Part of a small language model's weights: width 192, 11.3M parameters.
MLP neurons of a small language model. Each row is named by its layer, matrix (up: input weights) and neuron, and shows model dimensions 0-191. Each number is 128 + 32 x the weight over its row's rms, rounded and kept within 0 to 255. Numbers have three digits each.
Before each neuron's rows, "fires in" lists the words (lower case) most often at its 100 highest values on Wikipedia text that the model never trained on.

fires in: "0"
L9.up636:132118114089143068221117160106177130121150104109101167093113091156171128066141132145176082079192151109148123069065134161109059145123130073107156144131043160163103109133119127129111176147158129100133176121162130154113122140168125135115074138147113113075110176149160116155121122112122157070113103155166119112141135135144140085160098123102080132098126108109175146108122172114118113169090134113171094133126197149119114153110143150135126172071176121129105155100128123178083103181152196084088172116083147080134129153145163075132101182191157115086093211148128106108144124152153127056

fires in: "with", "born", "turnout"
L3.up241:152126164123112145116119075149113182139099074109136090129177144135161109166122125157137140122126113097114161113079133200151199119170076130132087116154135076205114110114045121107139080110159119091129151117120106200139114179117103098174131143160132142126151141137163155167150122033123119149101153123100158076103148133154132151144090180178171110146129106081145048135130159175066176156086134195123192157180090098196136100115103142097121126114118089115095108166099138116141087097149094123149152096065109123139101150086128127094125108144128125111141199173131067121135096169180093098

fires in: "s", "source", "somalia"
L7.up60:126153135132106117121175125099113105200188172106146116157147144131171139104100153192112096149125058098045119150185119178157093127135120078159158129070154155138172098117089117119117127092131109104145133143090134097132126155143088161153155084170158106074120127142139156142175127051100117136136106081087171112073154143157186147098144120104148167087147094084195087096110101154133126159111149108071115101103107099147185147049191145099125154131140150227103144108151179163088100146154111171124185108110090107154118149163133190152087109113083153172107131087107134153103142090120127101

fires in: "was", "a", "themselves", "is", "more"
L12.up446:095154093166135156144110091055152102120090161110088090155135185141148161116104106114120095134134097172159205093155127105105125203093107153105155145148160083127151099165095101133108191139141084109122144111097113152145117107145169135167132076194159140084131107178157115154071110131102215149071097121106133155141121072099150126071067093150138036104167120143167105113093139187162100101199139093109122079133121144183157155096168076115135151089093097137137162081109138122141129088138131170100155162204089117139161166101159119158133133165123174141123146153123108144106095146133082088

fires in: "with", "without"
L3.up157:117120119155123120110111125131122175117087093088074132112136098150107107121162159128135121121159145137121180057038170123111170147169108086117083147148101091177134127111081103137176176134070152079116174071076128163133080196170193129142194096141100150117151110145135104158074112126100108131132151133071132127121134170160129161188069119181099187132171124156120130137094133106148077117101185096106173148138127164128140154118137129089178130162166158089103150153105102087144068139066111151156145166083089181182150126091113145112165095119123067105121105197173121108177142117144141084

fires in: "however", "when", "but", "men", "people", "women"
L15.up48:148116138130119137159201098055117152153118078192117100071124119065106134173158178136125127131187159158165182146220118116170127145083093123079099097210084169138079123127128133171114151129117155102094111120090082142110096097130080096114128121131180183085094123157143150070098156133188103160071117174118183143130148176106103169111133115120115059095142166184151131143164092126124125132153089158078083125121098153065145103102172163117127110118123114104182144129162144096137096160198130128124154102144156110146076116138127094137125132132198082150136075083122130154107098113153152138

fires in: "s", "himself", "him", "them", "themselves"
L7.up406:123097140113118083114114125096132153149172132079107084106091097138142087163144123127071135103154097106102090132064119087160157099121105127079114131075156175093130197144140121095155145138140122099134105157117079150174118088135197158152142109119184106087102170143092143123095119077097134129144145069085073176166171129142070114113091103116211149140131059127096124106127170195119151162146154120159096196138174120124092138134109125094132169163087124178194161179095116127097086100138114152134117095102095123118167156151110112148085136075152163171139207149092129167199143068161170105

fires in: "after", "of", "to"
L17.up247:165159180168125091137155156177082110103109093162079117075131139124157073150150106114097086131158055133164150129156172092101172107100186133076126153167132092147151112158092053127098139229128162157074090130166151129041118137119143170099076147164086120143132138134091136083118125144073105145124062119134094177148140120163145150054111122135099140180116129101127101149134125133136101165167102134162104120046141132154150093129127093131113106098142148143117125061165174154125149176110099171095145139079150140183152065134186150094173141170126126162123100137137139118135164123102151193

fires in: "it", "admitted"
L15.up23:163090123129089095127116131127185074160117111165198108140143107119101117117136155140125124164061137109116161090180161158071147129117125116158185213145109108097149121129151088106121136181176096116113043090122123098137094109055158135157124075128073142099161131192189074167165126211158125129153157131131092141130218088118086107116114174146076177115145115126137144159120166167169133134082087077124139096132159103159135147186136145148129098133139080135068173086131088124129117124111159086070188148075163113123184093124107154109172111122167128139122108111134112096145099135152135096

fires in: "death", "life", "died", "time", "assembly", "copy"
L16.up285:132151129097139121206157132113150095158082208121112167136136104206103089119094110183114107077107137119136091170131126125089124124088102157141141086154100078118108191120019164108202101137172121097089141150103092077151114131170159145060150191127152084163110080135181086116135220122098213134127113136141125155203175101102086096123159181104160093113113111095146138092132157145120119119067145129125151143150086164195138110069107176153117128093123118120107112120108121126159135130138146081102153166164134127104103141147141084136145137118100168117107106144153150151129143095155095097

fires in: "there", "each", "it", "woman", "italiano"
L3.up669:140145128115078124112094088178178166140143153122141147082090201125165112143096142125121146134123135119043119108085166109152113155112045106093204143100188177137021138220136163158117175133094178162153168055070134169094137154133174128099115132209108126148114126151129115182147128109107150146133104125137128116166174162128130124149114127114145072080123126112182120137133130171137092098083138112115092101154126113115101147142065097133157137140112110160122130124112088109132139108094150131144148093149175091149121165089139133134093145053136092138149142123156129124099156090160051213

fires in: "new", "some", "many", "several", "national"
L16.up272:080178167141131187123138110087123102151147086124144087115093137082139170098218135081154169159172099156138160110092097160172144156106138109167105128075118125115117086132126138135142161111112088150105104133116135100187092127123146100132112151149100178130067125127133133142127138180126114159102158143130108122100144132117153160063131084116140101091143179146093113136106140145164141091189167084132060161055113108102086153182174203177117131008090153145090089150183175115118114105170118113093058154151111133209109147125127164116155157118123109189116173062122112136127122148132124109

fires in: "one", "man"
L3.up222:083133129103127149131122125077128093171152118155065113112130129085095126130134137097127118107127103132131123150167137118219140136126144105066122106099115114167136101216158136215065157127115133158182179060156134131131124115123112146131114128138178147099095123138122143140118118092177150152170148112159175192074117075153134138124073138123140061109100158136244121160161115113145160088099207118113095123200178068122151136140049116132151081120144082047124150115100146152109160141127115126145082160105163088105149151108131113134134068098150083142143092114174100161151143130088141110

fires in: "land", "lab", "hand", "expanded", "least"
L7.up153:167102134046150065090093136171141148176153146125116132121105098100093142174125085107152107192154126107101161131150051080130131141113198108140115162166155121189087151185127078175161139117118138117164108174099067156099165127159148100165089097079174089098135138147162090149183176074090115110131169142148163108122104107162134136141179109150139112146134133091138148169184139118126121128091120120061097073165138084110100108128160157151126174125118134098112086139133187134092110154169114120079110184132094168126198135176106117095112132028105071136141069118148118144101138128111089144

fires in: "a"
L3.up525:158119120134154128138114117157159141137141116148097178118114135143067086106073116114131111120136107128125116126119122087131069147172110104166130072116185128162137102113146103106152142150167109134127150153106102097147120188113141111118159131128168185131158066195120108145122107128088064150099104105150176118127131071118132149141145092111117105077153150190088116096088131088138188147089144086188180107084181118084081112165106099146085115103155128060168057138151064155074141082130183152180118174139155175131117072077113149144156133079168087126135193147104099166224172079149149130

fires in: "has", "have", "is", "was", "had"
L5.up167:112148148180126189110113136084102125126101116100074116107123105110120114177131179093150106100159098102124150129139107118099100074148070106124098187095106066172121111154089084113144176167121114136117224132101093181139098159235110116150073149186096105131154115102152169185119145091083076136158137180116134152109110194033137107148091159100161128092156159136185161170124118176115105142139146117102137192155155171092184158137136127117170186149119128126065129117118113154126096110124115117185103138142138127122173109158141095130141135090124107129083085172117171091139138132097117069

fires in: "there", "where", "who"
L3.up484:134139140142098043105101089155090214132160138171162182086132126156143126155118140144120114125158115110110150123105110172118139117141204131038173108071144111136063123113150158130107107132114185127139115080093140147134128115128158091108107112103140143118081159125124061150118139154133115172107146147135167098162157138169118119133110077178168138160103085208151090146117150185134144207108149144112146093154081139132163158160129148166147176098107182154082119058175070110118149128112137109135176115161068135117084080172163131087103061133108099096117109122134152206079144084100109164

fires in: "year", "to", "very", "appearances", "more"
L10.up282:162137156156132095136157136121024158109140145075088128108149137130149138071168124137100089084084031131083078113123134104139107090184101101145114122141078136134155149165117158124146126148156096126124129146173157116096082136163140116155147056102172131142139139164170154100119196198149120111108145136162077072065098111162116162108177092107093143136182113132127103137103125087146102127082087101089149134126136169082153126133110117164132114173151103134204140063133123161171126109096137131121149161143087142085200097155162178203171106105130090181181104118124105172101103163158111154

fires in: "of", "hearing", "manager", "mölders"
L8.up345:153200070134075080124159110174149185098120152111107135128092124076131115183139097156084118173136115145138109160145142060140133153087087085164149104135112112075095198135142091099154198122145084111124065175137116138147161156110104108141154110105191101077121084150135111153111164108084035078118165155087049164113120136109113177125162133154081128100149116081132182114177134143080169153128135151156102132132101113135145131081178133156116170103171104178144121087120160135103180106138112139076107191128137167134152140165136186083140131108124084155176130103099085102088127131101129171

fires in: "s", "awarded", "becomes", "a", "becoming"
L9.up695:098179128135137127110113148185137135144136144102120155152124131117146070149108158093141132118106049155123101166189142185119103091107122120084133128149070117180134193143130081075055172149128096133176195120127116157143107152134155092089107094103128114122109093144125134099125155120143140094155079101082208088122143130108103132104094163160052166091125083127113078136192164133092123125123146146157091127200125096152155069120124102165142131158132127227126099159067174168133108156099089163100130176074155112087152106134068154129153169170129104087139090161075154172138119124087146092

fires in: "have", "has", "had"
L3.up350:157172121159144209171111176123145131132126200140047160133183108123115090154140133075150168086118090115109167157131122163126148172159090073149129131142109041118118136106106103100062129110093142130159113138172149175147075139152166110073162114142125161183097094117142065088118138139080113175085105080064170135114131120162175096147081119126082162113167140099156139159125154138077095125083137152154154141137146159078169149155116135053150146102116125118140134079107121077121096106111082114100130118187120119170099148103132152054077114134100130155121150151091147207137162113097131185

fires in: "born", "found", "although", "founded", "though", "foundation"
L3.up705:121106166155135170184094104112068199107127122186132102116142118109196145050120150121073125129137114152124203161129157182140137104187131090099094122087112092187101131126071162114161110109127126151118148121056119131129087071100144129160181220096123192087103126101154105131147133131126139140127173141137119087083149134166128106112159057102148121139154135157124137118146090180122151063113073196074166165193093095111108170122123064150127119147110099115118120162101155103121134093116186147095107166099061094118154094109149157150159117149169104134169154122089111151106147132083140161

fires in: "of", "yes", "notes", "all"
L8.up306:121188150115092122166111104086102085174131120111110082128158130141148166175157093120154131151142065151121140100120129124074124146162121114160087096194141154084173116165107096121102097194197099101114135127093136109121092120154177094133060131076207056086099171145131118087134140131050151103156112156157106188163164147139151094183151066161143142132149090120195152187154064187138106166125117162141120122113132134072112115116031152158145135148141123118143170158150075092140112112089142146100122148131147105120081064150117089112107143116116149143112120060176134162137136160113147107

fires in: "this", "her", "his", "that", "the", "suggested"
L12.up599:097145136183067068100125101107139086141148109155114105205119154086167126154145179101115159130166175111182122125149114187128222109086093139112127111073139133129052099081103100118097158168111149124136114069166124141152129142152182107104103115141138129067153156148183102149111127070081122135127155132129179176078136083108141098134063122101152068125163171107118136167189150111118100151060177107133148081068152149139177175083111078127128139140117114124075176143150118117128124127163199138078143166090107096145168082108168093150160138127122135104094130128163121103170126171144160149

fires in: "that", "ibn"
L12.up84:151146111114151147181130150140118106114141125137100133107079128088197085161152207054174131175132092129161080128115144151176163074217115136199127137106110083123097121172164134126118089162133083120064108073156151102105122186147131094104134138086142190115130117121150124062143142148106119187143095154093174037110137168175197102126073085093168079157169076115117133091078113090110125162128113121186176115122142143148130152171066108121106149092125092151121102130117128111124125135132134153097164105093067090119169143118094160141137178143155131103161139148133071106123144109156105157

fires in: "after", "while", "following", "saw", "succeeded", "before"
L19.up125:155167115161091085048137149128124126189144111112131179119160197152144089148122097167083128176106108150172152119155216178162107144148136163151116169075139080115137102128144094102121090126145142136077109084127149128173171130110044131116197156150134172131114159114092157093103158134086162117172113135096140078092129124150099139117150109086091151118128125149100147140187162183105128106193177092165108094111138149180123142068156145124122159074165146104154102153166100153090161178108093110069070123113114172100137094156104091114153074137150125141177104113119123032096123148103096132

fires in: "the", "first", "one"
L16.up192:150137104116117096093091076159093097205112134125160115098147124155110113160096097129119107115167088139148125127118164134106159113135134105053181157169157135143115129161174107123144107125050076135106128120137172022164163141065153107132118130095152102116086140093138121154151132087180106186160136097139146143086140130131104141061110135135127140100081122128112176129137149076117141121142109106066094112181072064137092183207112143124140132123123164167223174130121081139184174094181137087135118064127092112163140145176190100092134136120166143119166113132136094090128148171068143139

fires in: "made", "played", "built", "called", "playing"
L3.up195:136130103131182122130159117142132109111113119123174127093126090166127079092154179134177122141149058182106140144075084081154122129154128185139108105117115143137094112177122089127075193098099140159137178156117124058148128155150106128095158166143104139133186124160105177153157135127139171119111170173107144111091189130165142145093113099075107106105102097134132073119140137173139117076197108161115165118114130121175163150099154121135158159101152154147159151056138084041088085090094178161155151182097103156108200128094098126168094098081118146069102094182127046126149076137143135128

fires in: "at", "atlas", "atlantic"
L3.up663:147163188123116150138128111159162113101109069145158184122083075116112175132167129179102138148151117136150119134167110149113130053173112157185112131120073175181135172133146093090118118110152172121046178126120122139174155156112175108139111077179147148123120114111153123107075114082110092155164065156152141112156180085076130076137157122139152130146160140169123134105074123138034083141109135142169122122124083132115108118090117180139135146116059029125130117185116089141134114130094095133137162170106131141180100123073071194152128091115139131184086119081101092156150107144088143116